From a checkpoint of a small transformer trained on Wikipedia: LayerNorm before each block, a variant of Muon for these matrices.
MLP neurons of a small language model. Each row is named by its layer, matrix (up: input weights) and neuron, and shows model dimensions 16-111. Each number is 50 + 12 x the weight over its row's rms, rounded and kept within 0 to 99.
After each neuron's rows, "fires on" lists the tokens most often at its 100 highest values on Wikipedia text that the model never trained on.

L11.up7:48 58 57 50 61 52 24 51 71 76 75 58 26 40 34 70 49 40 62 34 43 66 48 54 52 59 45 45 62 39 33 54 50 20 47 82 45 24 59 42 66 38 53 57 51 68 67 73 52 47 51 50 44 32 35 67 47 34 33 64 36 35 65 45 54 51 35 58 51 44 51 59 54 60 43 55 40 38 72 60 60 50 35 35 33 41 39 33 80 54 54 58 65 22 48 54
fires on: "| ", "er ", ": ", "ist ", "O ", "- "

L2.up269:58 53 71 40 76 39 37 42 37 43 49 45 54 11 70 46 56 36 49 47 60 52 59 50 39 54 52 48 41 29 39 29 68 60 37 54 53 55 44 56 18 54 53 40 36 36 31 57 66 57 56 36 63 59 71 51 30 56 60 68 58 34 37 71 57 47 52 42 61 37 44 49 41 59 43 54 59 44 51 57 42 60 72 56 50 62 37 57 44 41 61 57 66 53 40 49
fires on: "ment", "ion", "University ", "ties ", "ocr", "ology"

L6.up296:52 49 45 52 64 46 56 46 53 70 57 47 44 55 50 43 55 35 52 61 32 65 58 37 39 43 58 32 40 55 33 40 38 56 29 28 49 51 42 52 69 64 67 49 39 57 40 55 45 54 49 61 22 68 54 41 45 52 57 52 59 42 53 44 38 45 67 54 37 43 28 35 34 38 44 66 82 51 49 63 44 47 34 51 32 52 40 59 41 36 46 60 65 65 34 49
fires on: "ad", "Ad", "en", "ir", "at", "e"

L2.up320:52 34 54 56 55 20 66 52 42 30 60 55 29 37 48 43 39 33 45 53 52 57 51 64 56 43 64 64 46 57 63 63 67 54 42 41 59 42 56 63 44 63 51 46 58 32 29 66 47 44 56 49 49 44 55 43 74 59 52 43 20 60 41 46 44 44 41 49 72 58 44 51 34 32 54 54 66 34 58 53 51 45 70 44 46 60 58 78 51 42 37 45 72 52 38 41
fires on: "States ", ": ", "ations", "N ", "- ", "', "

L5.up861:68 47 48 78 46 73 64 54 36 57 47 45 49 60 44 49 50 76 62 14 46 65 58 25 41 74 28 59 40 47 68 51 47 52 33 56 42 50 58 65 25 39 60 53 46 50 40 36 30 56 62 46 73 39 53 53 40 53 67 54 70 60 64 44 58 50 42 42 45 62 32 60 46 68 43 54 58 58 71 62 54 55 38 60 39 63 65 52 47 69 59 32 45 40 35 42
fires on: "ov", "=", "’", "sequ", "'"

L4.up197:32 30 73 52 43 47 47 42 48 34 44 65 41 54 56 63 71 43 47 67 35 47 69 37 34 61 46 29 51 44 58 50 27 48 57 49 63 37 48 52 53 59 55 59 60 39 46 46 40 53 50 48 44 61 35 40 29 68 45 51 65 61 40 53 43 28 69 78 33 44 43 64 67 48 25 51 41 40 43 57 41 38 64 26 63 47 59 60 65 50 29 53 44 53 45 56
fires on: "until ", ": ", "in ", "-"

L2.up248:51 32 43 50 60 47 49 32 64 37 38 46 58 58 48 60 40 42 39 46 50 54 49 35 57 48 63 40 64 22 45 38 70 41 59 31 65 48 42 68 41 46 39 61 39 47 46 51 43 42 46 47 46 60 43 42 52 63 63 64 42 64 43 43 57 62 67 52 24 52 48 19 49 40 53 56 54 49 49 59 46 42 43 37 38 31 46 27 51 63 37 52 50 37 67 56
fires on: "produc", "Roy", "Best ", "Mus"

L6.up39:47 46 42 72 55 18 26 54 48 63 34 70 34 52 42 53 40 67 46 67 39 72 49 74 54 41 53 38 51 47 63 50 55 51 53 39 45 70 58 41 57 39 42 45 39 55 43 39 78 56 68 68 62 60 58 52 60 33 31 40 70 30 47 46 55 51 42 50 54 66 34 38 57 63 46 48 75 48 29 58 49 58 39 54 50 48 60 54 49 42 44 44 58 66 78 48
fires on: "li", "de", "I", "bro", "tri"

L2.up732:41 51 42 54 53 46 67 38 59 40 41 33 52 34 58 43 35 45 48 67 46 47 45 72 33 48 32 57 66 43 64 76 50 35 39 55 60 62 59 59 44 64 48 35 50 52 46 47 47 46 62 53 27 33 46 58 30 37 52 26 88 53 49 45 57 50 57 65 36 59 70 53 59 49 43 69 39 53 51 53 38 57 45 34 88 15 53 36 61 40 53 55 67 40 39 48
fires on: "su", "vari", "called ", "sit", "because ", "part "

L10.up800:25 65 49 65 36 46 36 67 45 62 56 48 59 78 57 27 67 68 41 49 46 57 43 53 48 34 64 54 42 50 46 63 44 29 51 66 55 61 63 48 62 51 52 60 63 63 53 58 25 61 59 48 48 53 58 52 62 44 40 56 63 39 62 35 61 61 70 50 57 68 26 63 47 43 69 45 44 33 53 43 49 05 55 47 34 24 47 52 67 69 30 26 52 70 26 35
fires on: "er", "ed ", "ser", "pp", "ing ", "k"

L8.up750:23 57 59 62 56 53 45 73 34 62 60 43 48 50 51 44 51 50 52 56 36 41 45 32 49 25 35 70 61 31 59 51 63 41 33 49 48 56 40 74 32 42 57 54 68 54 47 31 73 28 60 59 58 44 54 47 66 30 30 51 34 53 38 46 41 29 62 29 44 63 69 29 32 50 39 54 54 47 44 40 58 49 25 40 42 73 60 56 64 74 42 22 65 40 53 48
fires on: "wi", "k", "ri", "stud", "di", "'"

L11.up404:39 32 54 77 64 67 50 62 27 63 51 49 55 73 41 36 37 40 50 39 41 45 53 29 56 56 29 57 52 75 60 51 49 57 43 61 68 34 63 28 46 52 34 31 57 48 46 51 62 63 57 86 59 59 50 50 37 33 56 54 63 36 56 49 71 38 74 33 45 42 54 70 55 63 45 38 57 45 50 38 49 49 50 66 46 68 51 67 53 63 37 32 62 43 50 34
fires on: "\"", "'", "and "

L2.up241:44 64 56 71 31 50 47 49 51 64 46 45 55 43 64 55 45 46 56 44 59 61 50 41 45 33 46 50 41 61 51 43 39 36 30 45 37 50 18 62 58 63 40 45 69 44 27 64 58 42 41 67 58 60 23 46 69 47 46 64 53 36 49 51 54 27 48 41 38 36 48 43 41 39 29 42 65 53 51 59 57 48 66 62 38 51 62 69 66 55 61 53 55 48 68 69
fires on: "be ", "• ", "- ", "have ", "Lab"

L8.up713:48 57 49 51 46 58 49 47 43 55 41 47 55 42 72 51 65 51 53 57 67 41 39 57 71 67 53 44 35 49 37 53 31 40 54 38 44 68 68 46 32 42 34 39 78 64 49 33 52 40 41 30 47 61 57 55 40 40 51 53 56 32 55 66 50 58 42 33 38 55 54 30 64 59 37 42 63 56 60 50 51 50 50 52 53 58 54 79 33 46 55 56 52 69 52 41
fires on: " ", "i", "s", "and", "ht "

L11.up396:58 56 35 48 56 67 46 41 62 69 48 48 58 54 56 64 39 58 47 41 51 33 71 59 33 58 46 42 58 61 60 65 32 65 18 47 42 51 52 49 59 70 42 45 21 53 46 63 68 64 43 59 73 23 56 55 52 59 54 58 57 44 76 28 45 40 44 50 59 59 64 46 69 53 88 63 76 53 36 50 40 39 47 45 37 62 37 53 45 46 21 52 38 71 42 53
fires on: "g", "r", "sh", "ther", "ind"

L8.up51:22 29 41 58 49 46 59 55 49 59 51 54 55 50 58 72 56 41 36 46 62 70 59 40 63 64 36 47 30 48 54 45 50 35 37 52 53 54 58 44 48 35 41 34 45 59 59 46 58 68 47 65 43 33 72 51 51 57 44 53 40 34 57 52 54 57 57 64 60 79 49 62 48 42 37 65 46 52 48 39 52 50 73 54 26 57 48 55 38 68 56 48 73 68 44 53
fires on: "et", "– ", "h", "ake ", "- ", ", "

L11.up172:52 34 70 54 53 57 51 41 60 73 50 51 47 36 62 65 36 46 48 57 38 52 45 59 54 71 40 56 58 47 38 44 59 37 40 78 76 28 60 38 83 60 50 34 41 40 51 59 52 35 67 45 28 57 61 36 45 69 29 57 58 54 63 53 61 53 42 48 63 57 61 66 54 48 44 36 54 69 53 48 53 58 38 50 34 39 32 32 46 58 52 24 48 46 28 48
fires on: "- ", "t", "and ", "O ", "| ", ", "

L4.up615:41 54 41 56 71 54 74 71 52 53 47 42 64 59 86 57 58 63 49 38 57 27 50 54 57 68 72 65 69 52 55 49 74 74 49 50 49 32 51 51 39 49 39 63 55 56 32 47 25 55 59 70 30 31 52 37 53 50 57 42 48 34 56 40 47 49 45 64 53 41 22 68 50 22 56 54 67 53 48 34 29 46 70 42 34 45 65 90 47 33 33 40 58 45 58 48
fires on: "ug", "ul", "fer", "ell", "ol", "it"

L4.up791:59 41 55 46 26 44 45 41 51 71 49 71 42 37 58 50 50 71 55 70 42 35 27 46 57 53 47 68 56 33 41 35 38 36 85 54 54 49 66 66 42 42 31 30 41 64 46 47 36 70 60 62 46 64 32 39 53 38 42 70 59 58 40 58 49 69 51 51 74 32 80 46 47 55 33 50 71 47 60 46 32 49 54 53 65 63 47 42 49 83 51 60 37 67 59 42
fires on: "s"

L8.up578:58 49 49 52 37 55 49 57 53 73 57 51 54 41 42 49 50 46 55 65 31 49 45 59 58 57 23 62 49 59 49 55 64 41 54 60 82 63 65 65 24 44 39 51 72 37 53 49 54 50 53 49 56 29 54 58 38 44 36 59 56 46 52 48 53 03 60 46 38 42 46 59 80 53 21 41 60 41 62 40 74 47 36 38 39 63 47 58 58 62 62 53 43 66 52 36
fires on: "and ", "as ", "..", "Di", "– "

L2.up216:75 50 46 62 56 64 44 34 59 22 24 31 49 38 42 58 19 62 53 63 59 42 49 78 38 46 49 51 64 49 58 54 47 32 58 60 36 49 59 68 18 47 47 36 62 43 52 74 46 49 54 66 54 57 44 48 48 45 35 37 63 49 31 50 53 76 39 33 50 43 72 66 45 48 31 81 54 37 48 45 39 61 58 26 66 57 56 48 58 47 48 42 51 57 49 50
fires on: "fl", " ", "su", "led ", "sit", "Total "

L8.up392:31 54 47 46 72 37 39 38 49 52 50 80 48 39 32 46 74 33 59 61 57 41 50 54 44 18 34 36 50 43 51 53 62 58 64 40 72 60 41 40 59 49 53 51 68 59 50 41 46 54 58 64 51 56 63 54 47 67 46 49 50 52 46 46 76 68 65 42 91 54 77 44 58 36 55 57 51 43 31 54 41 47 66 55 54 53 21 47 66 81 45 52 34 56 55 17
fires on: ", ", "\n\n", ". ", "), "

L8.up823:63 72 45 48 40 58 78 44 51 51 36 12 47 62 47 53 57 46 44 41 56 60 30 65 64 43 46 48 42 41 62 70 32 41 58 52 68 30 36 54 56 53 62 49 26 51 49 26 36 43 38 55 41 57 59 46 43 56 58 52 56 27 55 35 67 38 38 51 50 44 37 68 33 43 52 69 16 61 42 44 64 45 51 47 47 69 40 46 63 55 53 47 35 29 39 45
fires on: "l", "c", "g", "al ", "d", "eric"

L5.up54:60 64 59 56 45 57 47 47 51 57 45 47 60 61 52 40 36 51 46 71 36 50 55 56 43 54 38 39 62 53 37 66 47 34 19 34 78 50 44 63 57 33 59 39 52 39 54 56 48 25 81 65 42 54 63 48 53 39 62 56 58 61 39 53 58 42 33 54 54 68 31 43 33 29 47 54 52 51 70 76 59 60 58 38 48 37 54 41 44 42 37 42 74 57 51 62
fires on: "| ", "\\", "0 ", "1 ", "that "

L8.up234:55 44 48 76 71 57 62 60 58 48 57 44 27 41 57 37 55 29 46 33 52 48 42 53 56 60 45 47 56 41 50 60 45 54 40 57 40 57 27 73 63 40 40 55 42 37 49 60 46 64 67 59 60 72 75 39 32 23 59 21 53 37 42 52 54 56 51 52 58 54 30 57 47 44 63 59 36 59 57 42 47 47 33 41 66 64 48 52 40 50 62 40 39 55 42 49
fires on: "des", "si", "Al", "aw", "occ", "Austral"

L6.up243:49 62 50 67 37 47 47 40 52 47 48 53 48 38 47 32 17 56 51 38 54 15 29 60 34 53 53 55 63 54 58 61 51 45 54 67 64 29 40 42 54 50 54 43 64 24 55 35 43 50 41 47 56 73 56 59 49 48 60 40 33 41 42 57 61 61 42 64 59 36 62 20 54 58 39 34 55 45 44 48 36 52 66 54 71 57 35 54 32 71 28 65 47 54 59 27
fires on: "y", "ub", "ass", "k", "assi", "ong"

L4.up330:58 57 51 24 47 52 45 27 55 63 48 34 60 55 34 66 59 44 35 78 49 68 51 66 41 67 57 45 24 47 35 47 60 53 48 50 72 44 37 54 42 45 29 48 36 33 45 66 49 47 63 73 59 51 41 77 49 44 64 50 71 58 73 43 42 56 50 53 46 57 45 54 42 39 59 40 53 35 34 32 63 43 45 50 34 53 61 56 66 48 71 66 59 61 77 30
fires on: "such ", "br", "od", "ther ", "ep", "qu"

L6.up453:64 52 21 50 54 43 41 48 56 40 45 46 36 58 39 39 18 45 52 54 54 67 32 60 26 57 55 60 57 22 45 60 34 38 37 65 50 46 61 47 37 41 61 53 55 60 43 41 72 34 62 47 64 26 34 48 56 50 55 34 59 55 55 35 62 41 54 43 41 44 57 54 43 42 62 55 49 53 79 53 59 50 46 42 43 47 63 41 37 45 48 57 61 43 55 39
fires on: "St", "We", "fe", "Se", "it"

L10.up847:43 71 60 62 40 50 44 60 51 56 44 69 63 53 46 37 27 61 36 55 30 39 47 46 69 59 30 58 42 68 66 45 61 52 52 43 29 30 77 45 37 31 54 42 56 39 61 53 51 46 42 61 41 51 58 29 48 39 34 47 52 39 50 53 65 43 44 49 69 75 70 60 46 63 56 56 70 55 48 40 55 67 50 52 43 44 37 62 55 66 57 28 66 43 55 35
fires on: "y", "'", "of ", "er", "or"

L8.up690:20 66 60 61 30 47 42 63 56 68 65 58 42 62 37 52 52 56 54 44 56 47 50 37 39 73 26 41 38 64 56 44 32 46 52 49 59 62 60 39 50 59 79 41 57 64 53 46 64 49 48 64 49 42 62 57 51 28 34 60 53 35 49 39 63 42 56 44 56 50 38 64 55 59 52 78 45 45 39 57 65 56 49 59 46 70 31 57 39 56 50 29 73 66 42 45
fires on: "'", "ad", "od", "and ", "-", "by "

L10.up163:47 41 58 43 72 63 44 59 68 50 47 80 56 40 43 41 59 55 33 47 55 40 59 46 32 64 47 60 61 43 41 46 37 58 51 55 35 50 49 37 80 54 42 28 53 48 59 66 70 60 44 33 43 58 49 48 51 55 57 26 43 45 30 49 45 52 75 62 43 71 41 71 55 37 51 59 60 70 30 36 56 60 57 53 43 51 45 70 65 57 61 48 54 51 44 50
fires on: "our", "°", "′", "y", "ate ", "go"

L2.up155:45 63 61 53 60 59 40 48 25 51 51 48 41 55 54 49 48 34 63 51 47 60 47 45 31 48 49 58 61 43 47 83 59 52 70 45 51 36 58 32 53 60 62 57 68 55 54 62 41 36 56 53 45 53 35 49 57 68 35 61 41 58 60 60 43 42 46 50 58 38 35 66 52 66 52 44 66 47 40 48 63 47 36 42 49 37 50 37 51 43 68 63 63 60 46 80
fires on: "es ", "ia ", "ate ", "e ", "family ", "ens "

L6.up125:61 55 46 62 56 52 63 35 49 52 51 43 32 36 49 57 34 49 59 51 41 52 25 52 45 36 38 40 35 48 53 38 66 40 61 47 77 57 52 23 62 38 64 64 64 32 29 25 45 65 56 66 54 35 61 54 47 40 64 67 56 51 60 26 50 49 36 41 64 60 69 27 48 31 66 62 34 49 62 36 57 41 51 51 32 41 49 65 50 63 47 12 65 49 45 52
fires on: "\"", "University ", "| ", "are", "ex", "in "

L8.up614:33 24 41 55 46 37 42 31 46 56 49 57 40 21 58 72 50 48 54 60 46 33 45 36 33 31 59 57 48 35 52 56 37 56 54 57 53 25 54 45 43 45 29 45 61 53 55 56 29 59 76 53 42 36 60 40 47 44 65 74 59 62 51 34 41 41 49 28 62 61 55 54 44 49 62 56 44 56 64 57 33 52 44 57 62 27 44 52 54 62 20 52 42 58 59 31
fires on: "s", "us", "l", "used ", "s ", "t"

L11.up808:60 53 29 38 49 51 50 60 49 51 66 26 51 30 35 52 45 53 47 51 46 47 48 36 44 60 78 59 47 49 64 59 65 31 35 39 51 67 52 66 65 60 62 44 46 43 52 64 58 47 49 47 31 38 75 32 44 60 47 39 68 42 53 64 52 57 24 36 42 66 28 47 59 36 54 46 57 63 60 50 60 52 61 29 55 35 55 47 71 64 58 50 45 22 33 56
fires on: ",", "°", "′", ".", "2"

L10.up67:25 65 26 31 73 68 58 48 42 57 59 39 36 51 47 50 43 61 49 47 43 54 51 42 82 51 40 39 40 51 53 69 55 57 66 58 55 55 34 54 40 51 45 34 25 51 63 15 44 43 67 50 51 41 56 56 39 75 60 41 46 43 53 52 68 54 48 41 59 43 36 73 41 54 40 32 46 51 58 52 53 51 51 39 49 43 62 60 62 40 39 53 46 54 45 43
fires on: "ac", "unc", "ur", "g", "l"

L4.up417:39 48 48 50 50 58 59 61 54 46 75 20 24 43 44 67 57 59 71 48 41 55 49 38 50 27 64 78 59 58 61 58 44 40 30 59 28 37 61 20 48 58 41 46 42 56 43 39 51 67 51 41 43 58 63 41 44 28 40 56 60 62 47 27 39 52 60 56 67 61 29 60 46 47 73 30 52 51 68 45 52 50 27 67 71 69 67 64 33 54 31 70 51 48 52 47
fires on: "l", "L"

L2.up259:55 46 52 62 64 59 36 29 48 64 48 49 60 36 40 43 55 48 51 54 35 34 31 51 52 37 59 52 68 49 10 43 49 41 32 37 33 39 39 59 52 43 53 68 45 57 59 60 63 53 53 78 56 38 53 46 48 31 54 42 52 40 46 50 72 43 35 70 55 64 38 40 48 55 22 59 76 39 49 53 74 56 60 68 30 57 45 38 40 37 36 22 35 64 41 58
fires on: "\n\n", "but ", "ent ", "; ", "resul", "- "

L2.up874:60 53 54 24 55 40 50 35 57 39 45 40 36 50 43 55 39 44 70 57 42 49 54 55 45 47 37 56 58 43 66 55 53 45 53 51 50 44 58 36 38 49 36 60 51 50 22 42 46 52 64 57 55 55 29 48 47 59 46 65 56 52 50 43 61 70 37 38 66 55 60 34 54 51 33 43 48 33 57 39 71 29 29 44 52 64 56 48 37 44 45 37 38 39 47 61
fires on: "Di", "Team ", "ese ", "chn", "di", "adi"

L6.up768:47 59 62 80 46 62 53 58 30 67 49 48 57 53 52 33 42 56 67 46 48 37 69 36 74 58 55 66 71 61 48 69 56 35 26 69 62 59 47 58 53 63 40 36 47 65 47 56 56 44 56 62 53 48 50 58 54 34 35 57 72 34 47 56 55 75 66 51 56 66 15 46 29 58 51 46 55 35 67 53 58 50 45 49 35 45 61 38 44 69 60 45 61 68 45 57
fires on: "on", "er", "aw", "1 ", "| ", "and"

L5.up684:54 41 49 57 68 70 53 51 47 64 61 55 31 47 54 58 46 24 50 54 58 52 43 59 43 50 50 49 75 33 72 76 48 55 61 48 66 45 56 69 40 53 80 32 37 55 33 30 79 37 34 51 70 50 35 45 47 49 50 30 23 44 42 41 40 37 54 54 52 54 37 40 81 63 57 64 51 59 49 53 41 47 54 56 45 49 53 51 68 46 50 39 44 33 59 53
fires on: "b", "ib", "umb", ","

L4.up654:63 49 80 72 47 51 61 49 41 55 52 48 52 49 55 37 42 64 54 59 51 57 40 38 65 29 60 57 50 61 30 41 58 45 41 47 80 44 60 53 62 46 63 36 40 51 30 43 53 49 59 71 49 50 48 36 59 46 67 33 49 57 46 48 55 57 14 41 77 59 45 37 40 57 32 47 46 55 51 62 67 65 30 59 31 43 54 69 47 45 52 41 48 53 44 57
fires on: "\n\n", "University ", "\n  ", "| ", "- ", "List "

L6.up397:58 45 61 43 55 61 41 31 40 42 66 49 63 54 67 47 31 49 25 52 63 45 70 84 49 45 54 40 33 60 43 36 39 66 55 47 57 43 55 48 33 53 53 54 33 48 34 63 69 37 58 34 49 55 47 41 38 58 57 39 37 53 49 25 67 58 61 36 50 54 62 64 65 29 53 60 59 35 41 47 50 66 60 22 35 38 34 57 56 76 42 45 28 56 15 47
fires on: ". ", "\n", "but ", "). "

L4.up434:29 57 53 43 41 57 48 45 41 53 50 45 23 40 48 53 62 58 36 51 55 58 43 38 15 36 58 60 53 54 71 37 61 39 27 61 47 42 20 34 40 68 46 55 53 46 43 36 41 40 35 60 34 53 16 46 39 54 37 54 64 50 44 40 46 43 56 55 67 74 48 41 27 47 42 56 34 49 49 72 50 54 72 60 69 68 49 60 42 55 43 49 40 42 57 43
fires on: "born ", "li", "ried ", "l", "L "

L11.up415:53 77 66 43 69 44 29 46 63 46 48 28 29 51 46 49 35 38 49 58 65 38 35 59 54 35 51 70 51 56 38 58 40 36 36 85 41 42 53 43 55 58 53 48 59 47 66 55 62 42 55 28 66 47 45 51 44 52 48 47 16 50 52 55 58 51 59 48 42 45 48 24 58 63 31 45 62 58 56 39 74 59 54 36 34 44 54 47 81 47 55 47 26 34 48 47
fires on: "| ", "- ", "-", "A", "– ", "An"

L5.up581:37 56 43 51 56 58 36 59 47 72 34 30 50 37 33 64 40 39 41 57 71 56 60 43 59 50 59 41 46 43 35 26 54 55 37 63 66 69 65 59 41 52 37 33 44 37 48 31 64 46 62 52 45 55 41 60 28 53 55 18 57 33 52 48 28 62 48 54 77 43 49 32 31 53 57 37 52 56 50 35 36 39 54 58 37 30 57 55 57 49 49 52 65 51 43 43
fires on: "e ", "al ", "tical ", "if", "en ", "ly "

L8.up852:38 53 18 40 41 57 50 48 60 61 42 49 60 49 58 40 37 45 40 51 72 63 39 64 52 61 60 42 50 35 55 64 46 30 59 41 46 18 43 59 32 31 37 35 50 50 63 47 47 55 46 35 30 42 59 45 46 55 71 22 36 28 73 49 70 51 24 68 55 55 62 58 49 58 20 41 52 44 54 60 69 34 43 48 47 61 57 62 59 45 25 56 42 61 43 61
fires on: "re", "ter", "f", "part ", "ong ", "the "

L2.up326:63 68 55 44 48 49 48 41 49 52 54 54 41 61 23 59 48 68 56 49 63 51 40 50 46 51 43 54 49 32 73 21 45 43 34 63 45 51 60 46 49 48 73 49 56 66 32 44 44 34 52 57 57 72 42 60 47 48 67 40 60 49 66 34 44 44 62 42 57 39 35 54 30 47 63 51 55 32 63 59 59 56 38 54 63 44 48 52 49 42 58 50 63 44 49 58
fires on: "row", "fe", "re", "sch", "over", "We"

L5.up583:56 51 29 38 57 52 33 41 65 42 51 39 55 56 80 45 66 39 21 56 54 45 47 79 50 51 40 56 41 59 52 63 40 61 40 56 52 61 69 55 36 46 38 56 28 61 52 51 50 44 54 62 54 46 48 50 45 56 53 43 65 50 43 44 51 55 62 25 42 54 44 58 47 44 41 64 61 53 50 44 40 65 55 69 23 65 38 52 35 58 28 27 32 66 34 64
fires on: "\n", ". ", "' ", "). ", "ake "

L2.up1:59 47 47 39 32 49 29 43 52 68 61 53 31 38 34 69 51 60 43 36 35 39 69 46 49 28 48 47 41 49 48 50 51 54 62 29 52 66 49 38 61 48 50 27 75 51 46 34 60 42 68 33 58 54 59 36 33 20 65 62 54 45 70 50 25 40 46 49 58 47 64 38 44 25 70 53 58 63 58 78 40 32 56 49 59 27 64 62 47 63 40 63 45 69 48 45
fires on: "for", "eng", "are", "t", "11"

L11.up75:44 54 09 49 65 69 30 54 53 47 58 59 42 53 36 38 49 36 82 57 42 43 64 71 65 43 50 36 55 70 43 21 41 48 44 58 45 54 51 59 23 48 49 61 38 50 23 47 44 56 60 32 79 66 38 63 44 66 58 41 54 44 53 66 59 68 52 43 53 51 48 51 66 36 62 52 51 47 40 54 46 48 44 39 23 52 41 46 38 32 54 49 48 60 39 45
fires on: "at", "og", "d", "-", "ar", "ug"

L4.up100:43 71 51 36 25 59 42 51 51 53 72 51 30 47 43 38 34 62 36 63 50 34 73 46 32 65 48 55 71 34 38 68 48 51 36 49 44 41 66 51 42 64 57 19 54 57 74 53 41 67 51 40 50 64 51 50 37 52 34 58 55 65 49 48 32 41 59 53 36 40 44 64 51 51 37 68 80 48 34 53 55 41 62 81 68 58 35 48 49 50 34 67 45 65 50 58
fires on: "f", "a", "gen", "oper"

L4.up6:52 49 66 41 56 38 63 56 44 51 68 33 48 55 49 74 61 56 24 69 47 57 50 50 72 46 72 43 43 54 44 52 68 57 30 38 67 35 56 39 54 40 40 30 45 41 30 39 45 54 59 52 51 51 41 54 57 47 67 51 30 64 47 43 60 62 42 72 42 59 64 46 37 51 50 59 61 54 18 26 67 54 60 24 25 76 55 51 48 37 51 41 49 81 48 56
fires on: ": ", ". ", "States ", "N ", "States"

L4.up716:41 54 36 51 40 51 62 27 57 71 48 45 51 41 71 39 53 32 41 55 57 34 55 49 57 69 48 44 50 62 50 48 40 33 42 50 65 47 57 56 46 60 60 48 61 44 37 54 60 33 49 53 27 65 44 50 44 72 69 66 42 53 61 71 62 52 33 46 60 61 46 50 47 63 64 59 50 68 49 34 51 39 74 42 55 45 59 45 38 47 47 41 39 66 42 54
fires on: "P ", "G ", "D ", "otes ", "A ", "s"

L2.up133:45 40 54 38 53 39 65 40 42 51 33 87 48 55 31 55 37 40 56 40 51 70 56 57 37 48 32 64 43 36 45 53 42 37 69 61 52 65 41 39 78 54 66 54 51 46 58 31 56 62 42 40 30 60 49 43 49 64 61 31 42 36 31 59 41 66 37 88 55 51 58 61 50 70 51 60 51 50 28 43 44 56 58 29 64 50 39 52 64 47 28 38 63 29 53 53
fires on: "′", "loc", "″", "our", "$", "suc"

L5.up744:55 39 66 71 56 59 44 40 47 16 63 50 41 54 61 48 40 38 64 56 53 38 56 52 26 39 29 55 54 59 66 52 37 48 57 57 40 56 46 53 56 54 47 52 78 33 22 36 62 56 38 44 72 40 49 71 51 37 57 52 27 39 51 60 54 37 54 38 46 48 69 37 57 54 51 47 51 52 62 57 39 43 54 46 26 60 44 33 61 42 50 53 38 40 36 47
fires on: "re", "d", "b", ",", "for ", "'"

L8.up814:67 46 33 46 54 44 49 37 57 56 59 60 65 51 41 60 34 42 60 52 48 64 47 44 46 52 48 48 69 47 55 52 38 50 46 52 42 56 68 60 53 54 58 39 18 60 44 25 48 46 55 39 31 54 66 45 36 75 37 75 49 44 30 38 42 58 60 83 56 52 36 48 52 60 55 55 61 55 61 52 43 48 49 39 47 41 47 67 66 43 44 41 67 65 49 37
fires on: "\\", "P", "am", "at", "ad"

L2.up778:26 42 64 51 46 33 55 47 50 52 55 39 52 59 67 54 49 56 52 51 33 47 53 47 45 91 39 59 64 43 54 39 51 57 48 54 45 33 46 32 43 43 41 41 71 29 29 64 63 48 64 66 49 42 39 37 61 61 45 55 41 60 64 42 34 42 47 70 26 51 53 73 65 41 55 51 66 64 45 40 52 53 69 47 61 33 73 34 64 47 37 37 75 60 45 45
fires on: "N ", ".", "-", "US ", "E", ": "

L4.up494:64 54 51 46 48 56 33 46 63 41 46 55 55 37 34 22 56 58 49 53 70 49 49 62 42 62 37 70 50 58 66 58 40 50 45 60 68 32 62 58 44 51 64 34 75 53 52 41 62 34 52 50 59 39 51 42 50 52 68 44 51 81 48 35 48 40 39 42 56 52 30 50 42 45 57 63 52 24 50 50 63 50 35 46 35 41 45 58 62 53 30 51 53 37 39 60
fires on: "we", "fe", "We", "tor ", "ak", "y"